config.toml
n_layer = 8
d_model = 160
n_head = 2
n_kv_head = 2
head_dim = 64
d_mlp = 640
vocab_size = 2048
activation = "swiglu"
norm = "rmsnorm"
norm_place = "pre"
norm_eps = 1e-06
positions = "rope"
rope_base = 10000.0
rope_fraction = 0.5
qk_norm = true
attn_scale = 0.125
bias = "none"
tie_embeddings = false
parallel_block = false
init = "uniform"
init_std_qkv = 0.041
init_std_o = 0.0102
init_std_up = 0.041
init_std_down = 0.0102
optimizer = "adamw"
lr = 0.00215
lr_mult_qkv = 0.5
beta1 = 0.9
beta2 = 0.98
lr_head = 0.00872
grad_clip = 2.0
warmup_steps = 235
schedule = "wsd"
decay_fraction = 0.656
decay_shape = "linear"
final_lr_fraction = 0.0
batch_tokens = 32768
seq_len = 256
doc_mask = false
z_loss = 0.0001
train_tokens = 271800000
steps = 8295
dataset = "wikipedia_en"
MLP neurons of a small language model. Each row is named by its layer, matrix (gate and up: input weights) and neuron, and shows model dimensions 0-127. Each number is 128 + 24 x the weight over its row's rms, rounded and kept within 0 to 255. Numbers have three digits each. A neuron's up and down rows have the sign that makes its largest values positive.
After each neuron's rows, "fires on" lists the tokens most often at its 100 highest values on Wikipedia text that the model never trained on.

L4.gate496:143148112121183119175125136123114099137125107138124120131109138114149091133156137119130110138086143139099121137148167154163138107139085126104165183131114161098133126106128115133122135136092101148123119111159128099119145080135115143149135126141174130095103145144118129118120130166117164150060115126134126169154167146135109131138113129119135132151103116122137158099152129150095095133151
L4.up496:140093156117153161178132127066098087099070131098119141107137131124117104085110114126108144155090146088162159127118169106141172096137124132161138118146149153148105162094092077092126111104118112132134116085118118132115160113135143132105144079094118096113140139088144125094113112159100105165136162125119102168161143150146126113093158148143121111147095135141143127168104123106133115133112
fires on: "se", "ine", "in", "st", "an", "'"

L4.gate428:128111175175118120168145102155133085094154156095143089096074173098116130138134107109115108139125109119129175146127130165130152113145151141140112152160156120109146098087150128149149131150106117160104136117127138092127140142130165077097153121157137141109122093166144143097127145137129155127119149119118127138153154124177125171100140101082119121150092159132125163116158135112110086097131
L4.up428:130104148159101126146130128161118104108179169088115129081109152123115099080090133122109122133119126106137157099093095151106112151147123138090131133164122128122133121122129127150145128118093136100124115151137143110145171123092129110107170117124092106120156129152149145099097143128159110123146176135138101117110150091145136121122091141122122126129130149126152136125158137130139086107121
fires on: "ed", ",", "s", "led", "o", "ver"

L4.gate202:168115083140148085145123129156103129177122122130117120113151150126140110126129113136169129171113126073130088178114150123126127099140154151153156140064127130131134094113133107129074136121122108147070144153159095164148130177166148115128150138126132163160124099155117167140137127161134155113077129146141119144134148124111104136146140150138148114160109103158129127129093112109160112097123
L4.up202:130102107169146118133159186134125144094132137125152140101111113149166117115134113126140155124138075109157128115118152131175076133145155105100135147136131150113119144129171164113157096106123119109138140117163101147099139145129115121120087169145140162110113145119156159108133111177124129136134103161113149144135138136165115148118113145161128119112126108162162101065132099172115100149111
fires on: "an", "w", "e", "ho", "ish", "ch"

L4.gate553:138130138164105115116111162133127118157098159072146125131107192164169141121110122156111102124158120094118143142171188129111106161144123121133116136126122157122165171108131118133119151150134172097098163108074114090167152115059164131152107164144124082140088110144159141105169126124129147128136139090140114153099112119148154123114141129151129184115127154105114154146134159127119130139115
L4.up553:157096130097109141103158156148121099095154126115152081111169120118119125102103117119147168136096123128116111124101116099117125116116132085111132164159123118132125146121114160159123095110142157160147153119135167119156099093119112128172114108166141151167071130130132117129124104101097099158113133133110113157105120153133117144179158106174172095098141113113104101108151183145102105138156
fires on: "ck", " Australia", "ul", "gar", " Bra", "ad"

L4.gate37:138162146126156136142143113128144125091124104159148107099092130125181117095153164111145130107111109111129099143115141119174142124126123146144116078096131136134143161145141145117111161128149137148123129109138111131110118115073134123121082157121145066146144179121178107129108109164120117123097143140120097151107128127117091133091177160131156124131117114136126166093142148151110145134080
L4.up37:106088124118188083130120140113097095137122109138145120134104106116121123108169164119092163081164165106118113125149093121116124108136143130123121136096133067163145097117132121101114082136125158158117145121135134153126154136145096140063097118106123087124149107121164139088166138135121137118107131139059106151102168122084150096107134131154139141127131120114113136156106104105113123140098
fires on: " and", "ha", "hi", "c", "h", " or"

L4.gate175:190153138095120094155144116113106135119144149135140106118139155130100120128154135142083140131146149141145115135087163148131130145153143158151154100118129174123179146155160169151129111123151104148125110112118102157106096103140120075133111130130163148149148143113160132148094084094107189133129132129138153113097118164175095137117114103110127132126090139163094147098139117088169101125121
L4.up175:162121117109134145168131195148159121137142075112145128102150068090112098124170145096151137158138137119148129130096097127133086155138144129126106128100105111140116160110139121163130113120109148139126168138126142103136095109133120140154082127168146145117147108094107113091106111187091125124150161147130169117156105129156112125119124131133178111120131121139177116092100097107152118132158
fires on: "b", "ro", "f", "ra", "al", "ish"

L4.gate517:134094090120117122127130183158133143133143126107164099097125159109141131142092132143094110141078129115165160147147149108140169136150152156113135114116140179091160152132149156121120124128149144135147098178151115136156115082106119072152116107157079114126131103116082167105165083154103127120108125150145136143106111148146128139137109127168121093118130103109152076114119127118077141124130
L4.up517:108146113141127136146123130158086136187120114148145106124119152078134137124123109159116106117159128110106120095145109131103144155123144119090120197054126117143148106130120149103118156135096115148092131134077143116140139144162130121114096167136064141112157096127099156126170161109102113127164166128142128144141085110119120093110084134130151083119143133130122130130080180110145104126138
fires on: "al", "d", "il", "und", "od", "ting"

L4.gate431:131151137099141148150134179131110140099129182143128146146142134144067135086103121121097092123190119148150158117155183102136171132109154101140116134147120110155113149170084121116132134102139088160143133126105146153098163171131115114136101103118139117131119106140139123131151141120150160127127142136153114122154103159127110168095176115094176109158125151099067108098118126094129161110140
L4.up431:138123098171105144105093153075137135107128120118134133141094135173146116109138154112151092122114120167127099089136151141149141116183104134106126122161108083109105153151147090145147181153138093150182129158139111119117122146131124105147106119161122141151092137127107089140115116134143055096153118122134113141152150139092115105122135150086154139123111155111146133129155111128111125147125
fires on: "\n", "al", "ta", "land", " |"

L4.gate406:119171133087120096136136131159133109149161125129113147106104079159151136137115113105125117097147130100170145134118162122118142082112121127119133114144183150122148117150131125131118143183130119114126122101149127125147112090119172139128146133105146108147122142091136106148185144120160103201126159146141173119095105142124148138144103157080132103124117141144079087100104133120145148089116
L4.up406:120112119112109154111090151096151142189118104137113085103105158125131104166113112115094118187151200137117089117113172116113176129125121128099159166101130098123146122101176111140149146160119136107115102121123107168133120105153139121161138144117065161150113098114104139117138098166146155117142115130137139107106110141127136129142151146128083130092114113100123105108146167109102110113139
fires on: "n", "e", "z", "f", "vel"

L4.gate130:137134182129155133125099132138150080118155140143119153106131156129094102125128106113154135103084144159102150116123136138131135129155148140145143137086112107194145154076123093123166167142125131115060122110044109113173115145166134161115147128109151120133144169126163154096105123158131127112098140121123123111130120134121124166108119127114157107100123127139150147134115149133128102104088
L4.up130:132187093085185148178112130151114127132141097129079156148088132108075146167113139107101139151142185135138159169147126119156129130112139140057121137103126123149113141086126094100150159132188123125138124090126124142132147158133125138127146131108130146151078079097104117112119101158134132144087163120157116118128144108096132109124130102136133124137146136138094126136101131143120108170101
fires on: "ion", "h", "d"

L4.gate163:117144148132139096092114086152107101123128164176105116131107113171145152116140106162128095139134144125122140113142132127133133133143192146128084128155129113130140144103120157113123120124101102107142126120110114079154148124114092083157145116102082132130107132063163122096150149117124134130142144134162146122131139182134130117084117111121056162132105107110099123111168188109103122100134
L4.up163:138112124119156122164146149103092157132147134102125146123108112155135175115121127084149093104162135115104120179100124069114139114127085113121111151082123154105122145113150087109142116092114160133131089123116123111155151113114178131104107134143145124150116152114148151134135138134138101114100150172150110106066170105145174109110111116174120170104113104118140135137109141123107126085136
fires on: "s", "et", "d", "te", "e", "es"

L4.gate436:114116120135129129129146140129116101128169125191120115045119090143101136147151091119146144118188156115165162117145143123118143123134171124114139149146183144157166129127171136132147139119118148148130107073157134106159109135123118085105121149119127173141141135174148133102144132149119111166147094138137155135144150125130156126107127129105138133137113114125130127082145158122147114149113
L4.up436:123115134174087131124126109080124125072103121135121107127138130139105142097096108170082159156110131106129126135164126151110145166120118123132063127099096168075089113105135171158119110100153121155156154129121136130092130127127119137156159104064175168088164101148118104114139137127103111133114115143098101120157124189130104144132086151137126120104141108132164099138111134148139114148126
fires on: "s", "e", "ve", "ring", "nd", "ig"

L4.gate294:138133131121140117143210130101082101102147141120104145131132117079120142140113136106126121141149088143139129135095151172172160090084158172147144147107172163151135136110126155117125171147099132113108095156131095132123112129104155107152121107128163140118132132099134130093157114148125134177095089105142153104131145107137106166151133110119144104119116133148130094107109125138135093124164
L4.up294:148090110104112117130130125149167124149113125150116136124137105096119133121115145101132152138086131114140100123143115110120146144117130124157149115120153155069145101113136149159099081126109113113115149119165148133145172133099159081103150127085142152153113146096151100119122128144137114126110072162165142126140144062132116097148133157128119159104162125115106116138124072149091100123127
fires on: "e", "a", "st", "ra", "s", "de"

L4.gate481:144119162166097130102104115140104144141155147116110113141150130075174090152127122127107121130155112114143127132110136093121130083138165124127116108110087141107188129109115142128097108112141108105146101139091135096143113140073105102123090126157097162106118114162093136110153120135112138132110100129107137118107094103122103109136127087160142055077121147092126104091127152121100108126116
L4.up481:101108119140128151146169122126103118128121082158144139170120106125138166120105100105128104128135163129116159187080148181152131123133116139158104126144106126124136137151105172131131146124096118110134140139114139086154135138120090171137123124106134104135133166138153105106090179108112159120158112160152137104121139143085121131093114090128102126089108159098142146074152145108133109116125
fires on: "s", " along", "ac"

L4.gate307:186155113090151103139157171156128101115155125113107138144139119141124126138083137130137111161087126118122115162133137132129138133167149119115099105127099190149139118161132134132093121123154101100079172117134089110131107125148158104149159121090150153138098126132126106112102145159061166149114118133145126076174116117128091143119133146105182135167091121122182105116137118123143125138104
L4.up307:099153137118133106117139077093096150094110122136120116126119141114095149154154177126143151129129099136112057184142132147109105102113117130145115099155118153132157162130163100113133144124119120142086132117114096126092128134139137128167129126154125155127160126169131173134128138127111146093116166192158155127135180097173150101118118095150124142148144127131135163126117092139105107126112
fires on: "ci", "lo", "t", " |", "w", "li"

L4.gate64:115130110142136069122084099165136146167151134112178159153129149100107098116159126157115133153159082070119145120131145094099115121113135149113128140142129129137116139136171138156137147145135111144161151114107063158151111142090145105154103141124100135101152156171122130097128085142139110132134121158108162127108171129133141098172124100089098138112134122141140133119158143085120113119140
L4.up64:109155103169137142149149084168174192099122096133130122136132121153108087170144116157137086170153135139117107134116153141116114090116157118118149111103093158143111113140151140113103131133152156142134165099101114084108114123152153148129102146137175133157137137130142076172150125150131112115138137115126130095132070134144109119135114143115137164139139117148186168117080128122140140162124
fires on: "if", "f", "e", "ough", "k"

L4.gate572:151125115154130124137151152154126103170111128128196137133135096139125153154095106074134103166137093159134128142139156169136145125134163132121102108076140141097132155095156149141101117161093097111120117109132136101116111132139179128159169110060125162103117131089135142135135164138119124093142108125156140151091123131147130174122160162120130112102125133128133112119169151111092138122086
L4.up572:126129166158170115093115103162137145145144156092131112066140113128120132132104090105136154096119132095079093164106157142116109161130117110146126129126109141080151178119111068153114122108121141087176108121121078146138168111135124154110117108119140126128154158118126155136118138139104105114122142129116127093150127093084137131160134120111116115094100089148122133118114085111156112108134
fires on: "ch", "or", "lo", "ut", "ci"

L4.gate290:126171106114144109163133130119156146138139154112085155132160156158130161118129161120096079141073140103135139128134138146120161112112141138093144125108088170100168120104128144115068137125141121133146163099134132140116156150156116100102140133142129171079068136101100118127120117140113128128128108166115108152124101152163116147078138126141146133150105133115146116125157124102116147159103
L4.up290:167178123160127128145160155100142170136135151113124164122150164131094131113161132121155116107154145100137142106163116099118158070180118108119098154112121084138135140182152152138133119105125127134099152125086143149102106119157117130118140135154121134113133104121127146152144131120131081120120134135120076079119144171124200130129124117113178087164164124117134132144137110124143175092116
fires on: "il", "ist", "ur", "al", " and"

L4.gate580:108133145126160114126115127114142121077135125131075125113114131145107157110155136118100154135121125135110126117139163123122135101100095119125125148119115142130128136105148140146126140162089121157073147092127134147149123075157123151070113119114119110144111095125118130113148075102128123140128113113083141123166107146177106125142157107151086137118101123126120161184152198085103119134150
L4.up580:140107123103141134131106127160121147107110134089091155120101121144131145151107147152130117166085137106142138130099095096107125174111129136181131150064145147143110165128114134136086077153124129150131179112109088143128142157144129139125143138154143110136137154174099176095149112107149140127144110165105103112145091149126156122140136198165133109127101102112136087145112161114144131151118
fires on: "y", "ard", "ide", "ri", "c"

L4.gate415:153136152118102106152161129146130132125114114084048096116109165098096127106141160181150129144103138118113132156118138115113154091152179109133115124104122172143148072141142116144177139104120120125151103126099107147150104128116120127101122138124142124094112108116131121125146149118108132086111141090129127119118125075123110138151155117109091142141140108159193133089167167126118101079102
L4.up415:123134103158168099108141134131117167119158093128140130093139124127134122132122133111134110100145148113141094123119101153130157090132115135113093107113117137127088170180184079148120124078125169126155110149157124142140114124124172136102176155119115144125145155129081160151060114203162114160129110098145098126129125143134091108115117134142089122100134141165149144137137143109178132107144
fires on: "t", "ent", " more", "hi", "ed", "s"

L4.gate34:142134138128167128120081103110108110165105166118132065141121148136136109167102116144125115157107131101144127120142121127121142100156160126088079124127102122132116108144124134127133110114139115113103155079114092138168117143107098153142127160112094134127147119141161087114139122128079134096113099121178108104172126151112090104154082111113121143149119180127155165124162165101127116174074
L4.up34:130096129115124139161159121152074127087113123116165124121140150129170160099161095132174111126183146134141182100113125112156179123121093122138151124112143135141121114130096138144133113125165114154093141129086126128159154078133134124132118121108151089143195147158142128138150102113138083120141126127135097157094112144070084129119117114100121166120126168148132116141120152133141105086125
fires on: "s", "es"

L4.gate12:121139116144123101161104118116112119115108125132120118059133107142136197133115114130124148147117139150156122127117164108140119109133141109122122123101146130160136140124142197125098123158119130171092152129135122112134095164150087078141202132111102179133120155199160167140122125148128153121096147152088124128121083163159130156152129145119126117135112119100110079102172080136112132092120
L4.up12:121094127141130125200140111116162107144127141132138126132109106146097132095116132165119123134158154083128149126116141092130109068124111109093132141089118119156116152147125130167136112141094139098105159135137153138117122131161099124129130118081089164149127170198107104090147122134122136088128126158153161131109107144176145150129129123122149134070127111143127142141160130157102139077154
fires on: "c", "e", "ur", "is", "ch", "i"

L4.gate63:166150101091154109126099135141095118150131152074093117132118139102106161143107124130097129137122124087144158129148113121141179134108128100133130090106152089089120149147115137123087149127146100106131118117149169048144147134149119113120174158168153144119151146115126147115087143182123121123108121153178123112134100163154136126151135152153112090141108136079092130115122185148127083133164
L4.up63:165120122186111105125121112116155134156132135116118102155137101102123120128140140122094134157101110143080108128117121100112109060144141120117103066132101141130078117141090157158132129147143124094143130123136096129108129110161104113159100123108136158201147099159139178112115118114085101119077128117129105118127120151100157106117113093130160084148131146144115110152132172134154155147135
fires on: "cu", "ke", "ta", "ma", "vision", "ed"

L4.gate240:181136140147159145170143114127190105099116151120121108153190146139144138110133113100168130141137100131159116140137151112088155122111116142119098112138146138167144155111144087132106156103134133191119107108135113138145151073106132125119125155150150105082103172115180082139133154165102148109147094126157105090150122144091176113136147124130144112110123130118109168134150115131119121134107
L4.up240:144152171141147126132131075102124148122108152098110115113172101124158131137118095107157163166143099116131126166110145134118125126142130148101087107165105103138122181149121144157114158119133159193115097097153136120132170102135104094105153159106103117129120097132137141121125135145134128099166155130105074113170103127155119116144162143119099140153146171177153149158124112153098200181114
fires on: "^{", "^", "_", "/", " $", "_{"

L4.gate350:148112154181182063109125145132140129114079142092164129129136146129165156158175124144123137129169132100122102092111137181156113095135148122135132094138114158130136159119114126128097148133152106108149148108105132129135118146082149146157148176092116133121126153139142146124124160155105155148096084116128118138131131144164108145159141100099134138139148097117128186145089110132142121107103
L4.up350:116145162128153154132137133115119143119118132145124134141143159190129129174169096127160138155087115114143124151184115110118135150171146081143156112146154190139114183101111153113110139133163120096108124154137168134169159082157159124142146111120155123114150156118136137124141112134154092121123101140146117181103120116133134154148138085090098142145128097133131135165184113146126142083108
fires on: ")", "in", " |", "pa", "C"

L4.gate361:146092148122132141124147169136125093098123149058154153126127119148161133114147140085122150067149103100121157105119153172133167088141128132168124159110131124131146147113130126098106201121142113142118123100093150104129140118112110084098126142147117099107114148137137138054143144115113135092157127127125115125143127153105162163114133103126146119160131151131120154163187125143101124101126
L4.up361:110100119105119145140106099116134116126128172159118140120122135137143125120152130114152161158132130164145195089071169160150129155152149115162126144130131161144094158085121135114110109106169147176118145144102148147095103116067110114101167118140134096145108134121149157126134115129142114111139161146078114149076113155106131121149151125134099159187130128134133099119104116123105135153126
fires on: "y", "c", " to", "mb", "s", "ic"

L4.gate342:157101109115141076137122167123123129141133174117107144134103123155130159123148122162128154133138139130089138139158181126155159098117149137137072138137144130139129102091104121137085110126126126135120117081123168088136175165140127103120130197113123162152147107134131099123180136168138129147126139133153150089175088180137129103136106150116125091109118173133101126141154159125084115104086
L4.up342:155125163141119118124134154122108168166131113159129071118088127119114141115094096096139096107140140160142106134146092129133090102104150115120099107183163122154066114177086146115157120126107152150108134129111145149139113136123110119067118142130114176113104138145124145072108133117122165153135111141163105103107125154079136152091138168125144126139123154146101102104122105145148164107150
fires on: "ing", "a", " on", "s", "ta", "ent"

L4.gate514:133188153121208105151150161120105104122138139139137157141160134153117138131156101139133110142154094111167176135158128125118129173075154105128095110105129136113175177089140137167139147146131112142135140157131104118153147113111128100144128170143149128096117125116163157142118152135116106167108125109163116117130112172063116150114140106131136119116109121095103135096152143136091099150128
L4.up514:129131138145145096163128106112113126155090128151115135133109133133117134157133117142115107113163145105127141131134123141142147135027150116145116120114099108122144145152148118124170110120133126168105154155097106170128138118114131122109106158094157113170155115137102151099121104186153138106145126129151133137146120130128104140140136072109123160165155127114127100122146158140117122167158
fires on: "e", "ce", "ttle", "che", "te", "ti"

L4.gate532:141091124147137131109111123155143118103137118123088112122137166108063168128158168123101123138133130093141143161072135125132148117110137132148179141113144142128133105133124133135124132090140083174136153168084118095170163109089117122110131146144108153140125149150116159174130117174145189131085112128080119165112117148142102132154119130101151153102141118157134127170085144112125146134130
L4.up532:131164107139101117141123144105142126140153100136132112131150123146135093135118148095125098156144066139107106125120105153137177111110127205092120115130122114128095097145133101104155111167152126103094149161135141128133140091103131146091088134122084154144126155103147130176155110148108106120128107110118122154139128118120128126074113116100150174135140095158127104187167159157123134161125
fires on: " on", "d", "go", "ville", " and", "east"

L4.gate474:118111141184134143099159104111159163112103134077138147144093100123120121131176087145168098129121107096127131114144167136138156124156161100166117140088142118119118126156114105130114129126094099103108133100062146112127156161130120140145106172132156143125113100126109115132140137147127171129139099100115124124160150111125091152162129103132103129094121116099094076100127173138109116108172
L4.up474:082112105093124107110136142144135176126172104151117130107137088101140172143118164126144141106108112114143117155090144097120132121155130217164111147121139169094100165131131107127134078134113133107148133127143146135119106138138135089132152108131113194132147139147128141159164086124168142131145131132104127184125202100135113086119131140147136142150103107134154116131120136135132137140112
fires on: "s", "ol", "re"

L4.gate612:155120146091163129140151131140131155131123135126109101140150159124116120137155083131136146085101115100175173160093155160138149123103134123113189153128142196101155115133109123097128123111179086149113107107151105114131139110076123084131133098133145132132121130092104111129150122143148155106104148121119135120131126140102118177140150118119138106144127125175132117116167133141122110143137
L4.up612:110144124101120148109089133127106162137134079084135152168149115123132135121157156143147118101164097094126094143104158160124177133086107103073111172103120120075120119112142116147148117119118139098123133126150115150135121107084142126075142138127134150110162094094156132109117134116160149162128115086125115136121112106160118073119127122123125102108134147145087156154120121090140121102070
fires on: ";", "st", "or", "s", " or"

L4.gate79:135134135116121086151105122140121076147113164110150161128124177159128140169126080110104142103136132097133127142100109120115173133098128160145140128124137159097119121080134093120115078122163110141119147109109112146168096145128129116147115127134080152084080115087114108143148082161123120126130083139101105130111087157121097139091123119123113159106156110118161126095114077074132153092121
L4.up79:082121118104118135161092107171103125124097130116138113106134149118191135091084114119109186129154110114093141124100075143132157110104124131110128114122072146154121116180146142107110104119118131176093137096121104111148129145103137129128066154128117136161102147173143171126134092122131162110125144157070136109152116100124116109143166136165164158101169117149161125127110131133116139084147
fires on: "ur", "g", "e", "ition", "f", "6"

L4.gate378:160142137183167101131088146137125116140121140110131081114117111111097127149127122127077066138101124140081080131160112095120130100066101200090099170111118145113135131116141117128145145128149092111104166122142123117117082136122142111094100115139135152084106157133125138106093166093133127145151108123126118119147143135135125111128119135072150102080162141105119104102129110109120136109148
L4.up378:150131137143166076128147111139124109123067083121110154094153125116141096132121136134057142086094168141122113135124127144058116126148155145130127104094122104154105123149118099134166124148134137095164123152128093114113145082114140088120109089097130157170117131106116118155091142133134122173127117156136078154149134132144140113160140133111112113094172083121159098121126142143106131138102
fires on: "cu", "le", "re", "t", "age"

L4.gate463:126128107114136130059157145096137132120155130119109103108105108102179089140149150111151143150125087119144072151132146124133134135111146101111086152110161127123099169078115125173139100111094115093168098131135137133179125122113134108119098127136176172117077107147130146121110116097131166134123088117144132119133123098147129159178177152126129129157097123136130081144156145125105146143133
L4.up463:126168089116125084167108139152105124148090098149129119145133114131116110132125107149167126143130132118099078129121117177147168137127134136116125099112132107156125118165118129139139141152143141162111139134159133118148112145126169127108127097140117152157177157131153121115096118132151134168102108148109078139183138098147169115139112125119137168088110068152133145141154148120160104137123
fires on: " met", "ct", "t", "am"

L4.gate324:162137138099191093146123130132128109131161167119110136127116110122095205144175122159137112165123095091134118136115173113197113097136160120073108156126129150140130109126118114151156124140117137133120133143150113146150141083081129114163121100105113166122099139091117097115128112174129119092096117189131114122133167188100154128118106116113126114141164126100136140098118154091103147133131
L4.up324:164126154128122171162141142096126131112145151114130134141123119147110127122123148122131120159110111157172102107147113162115126147103102155106186143109193143160105130131169117150158116114118100072089146111148124146153116166102130105163156120133123158159106122126137155133134177111127113103134162122128135133151111123136118167151095116127099144136095116094117154108155167119135101164096
fires on: "e", "or", "f", "se", "s"

L4.gate267:131083086117114114119113142122099120127114161120115114165118114143174183142098114164155120142122136089133131116159150153128187069144143128140130080104141164045118128113145116143084107152135088118124101145128109137128157080138135112159173119110116152114099140093152144123104094125112119157139127144091123152139121153119142145117148115104116112120112151108116083159123115111127095081093
L4.up267:155090136113138121136187141174136188146092110154115086128118154165139097087115137160144120155086103142128140115153140152149151141134142126125151121113127138113088131135145121082130171145172129167091129129122131131139125166135084131131121108107139133147127102122127130114112133118140087153119138116142115135106089138152122089133103146087115129097145146124116089169153095091162159140089
fires on: "T", "in", ")", ",", ":", "und"

L4.gate395:106113110143123108128143130146126138153176134132096120118116149099118125116110124106119167144126140093142109110157110129139108130116149156117159127099146171133124098095117152144145139108132103136075127149109120117133108119075113096153137108122116128100140126160041094121092098142165139124085169166143144130105123133148169061157150123135096171159156141146117140093097174037074122138111
L4.up395:150157092124130114127101131116123102153083104114141140132123107100100167129109125112128179123149109159137179123145135139131099147097140133141110136124121127147137114145124100139125135111082116129134134171133133147150119125124081151113132121144148097110167127117111181102118137084173172111108098142153122098183108121175086114138128094127128141120109125101088164187133120116085168138093
fires on: "s", "\n", "d"

L4.gate289:167172131148145132106134122121120090108132133122114135148121115159150111168158129149123144146120141076112125135143132106193206134139129117145101139089159124122151109116156171113119071137084127131114128109149094122127102163129161162138121133182118120105064107112110104123140119179134113164097132141152133130123143099110119149151145131085112143137070129111187104131118111125101147129157
L4.up289:128151138148139154115120115105154123107141123124112133125145097141121112121125156173129111154134106110124138110126115124149160138150128139149148134111139170082140124117170108123103096128069154095160102103143107118146148128102144144148120109124133090112137160085140162118110134146111165096154147091169122077146109107126092170151096122174083149186128145108167073122123117136142141131132
fires on: " part", "an", " an", "ch", "in", " one"

L4.gate433:140080114123139093148145126148140114096130128094150143096110122120137179108122120113112147122102118111163151148122158127105122143103096131137119126132179111112135120111174121132157115184145131146126184091107177101144116152132163131073108091118112089151145112105151136157147120177147153096162081201096137109101112162102132136144118147095141113147141102130150125112158136120165159120147
L4.up433:121105153119132151162124122131097139120192123097132106135132150101106124128092110099114127126139136093180123095094143106152116186109123141139159102121130122115127119121128152146145103064126135148097150168132138138143117122148107113127100181123093140087110138067128157157117100131101111157115125079147115123125137106150160125138112138082114138130137094068151095121141127128149093103130
fires on: "e", "o", "n", "d", "u", " /"

L4.gate451:107155137131140111156178121115125136096121132096153112121125103096108109134104079138144148117133152101122182124113119120159131132118179155125102108095155133121146171152126128124110124101119089113123146111104128134123141162140112136133167114104122154143119125111164171120141088116145119149113129119167125130138088171120104153116156141108137179175135124117120168151137130115148126102130
L4.up451:205105128118133135149115134090183102142130126123104105133132134150115125114127089132086105143122140111130154131099163129112145127127142134131122158152100136109122120119111096125116126138100122118095122130072104109149115151170099081146153105134117126133109123070084142119145131142101144093072149140105072128152109153089094084082105115161118094118157158138141144090121155124144106143180
fires on: "\n", "-", "al", "es"

L4.gate14:091119117161154087137185119145179138115151097127136096104124184123152130143103129162147138055174122142152107107112124094139135118131163148099107099110133121129127151106128117140120116136114102133125134127109098156150104126154123152178120131171125155147161091142121107157156109139106132142138131117106132147136091144133164147134130132081132088137101179140104117117089174117140126129130
L4.up14:079134093152135114116134171134132151135202147122156156157093098095141142155138142138148131138146104127155100075141120089101118102143166153139105141118129118100103146143122151102163125139148164118152144117133114132136171085133165119097148083087155096116136123130168140127144133144143080157120122176119139139109159121078115107149085155119103168152109082114098120148165121099131124128135
fires on: "ing", "l", "ol", "ra", "if", "ke"

L4.gate333:141110122157131113136159107103118107141165116152160139142110130093123121170146105125105121092145123072126139141133139131164132132141112092142147125131092141134159089076100153180112102159135131170152134121170071106117130164138121125157133110170110176106148171148147121087161138135132162093143150121103160129119139158116135121112114080133138104151135103157133156109116130146092107097081
L4.up333:116117144160078125151168127113108128107154087137137153127112095143099108118143147118159116174140105115113123093137119121149115138123140079090158131155142175157131105099130129125156131141154139174124148129139164111170123116147136109163105107172112113117135157148143096151141155145100095128138103156069169096117137125161164145155111104144112100139139162165133092115118100113139082126139
fires on: " de", "ra", "d", "al", "ha", " co"

L4.gate257:130154095110137119151165102124123115116098152151066113143117160142132123121169109166125121139128114115159146156149113126101132133108137135134161167104101205161116118126181164144073135165157107121102148133192123095127103137124140119141117153134151141123140069150146118105144114129138155131172141101124149130186117123137098132125145123123124128124083144144113148125122117138084157117111
L4.up257:117084125148128151130153128086130117127127121118139098121076129131125134084138097111140134121133148146112123140123141156120155129163114139152122159111082125119173107115132105123125131141112091121082090103129141136118170089128127148127131105105109101135143132082118127093106112154110154117154131103090093134136166143096172196098139142169112126149127110100093117149107115151129127136127
fires on: "an", "al", "or", "wa", "ine", "qua"

L4.gate637:134130083122125145123134107142092139136161159144133089134107144108136138151193144116133113154084132104152122194112142123136165115146138102131102122131118145129147174139104110167116140135163088136151098138161152086168135083135134099119088135127111161129126090158119119118121095190103112115131141120062097150155137080126142134139158134127097132131111122129132138149128114110124136121141
L4.up637:117174106171110095155156134132113167173125095171150110128153122155139185137126110122137104081117111140146109106151110111120112142175113123133119076094161144125131110106143116124144141143087161072122096125174146151141119116159151135116120121102126129141159154126120106092140139128110061162152176149103118131143128159111156114131138135142088131138160123107162147104123132110145102137112
fires on: "il", "or", " However", "lic", "us"

L4.gate222:149124125112149109153133115170142151102114117123142053106128128120114110088134113121160101096080134109167112157130106139133118100149167124116103168140152105131103115145174145157115143167108116090150113136126161128141100121149173129133115149145137176128067100140100134106097111152130146108100100145147100154128106043128152136117154147119125125107090125145137152089117154134134129102120
L4.up222:120145149166133136095102118104103132089097138115136149155119112136114118117106162127091152153146144155141049176144156164129155114120094136121130147143117134143089139144130135202156119097150144116108127150084100098102154147122188143140130126125113125103139110126127065144147124096158112128159146110124108110108134094134105113112093138181086152164110133091095140130130148085160089150110
fires on: "t", "r", "all"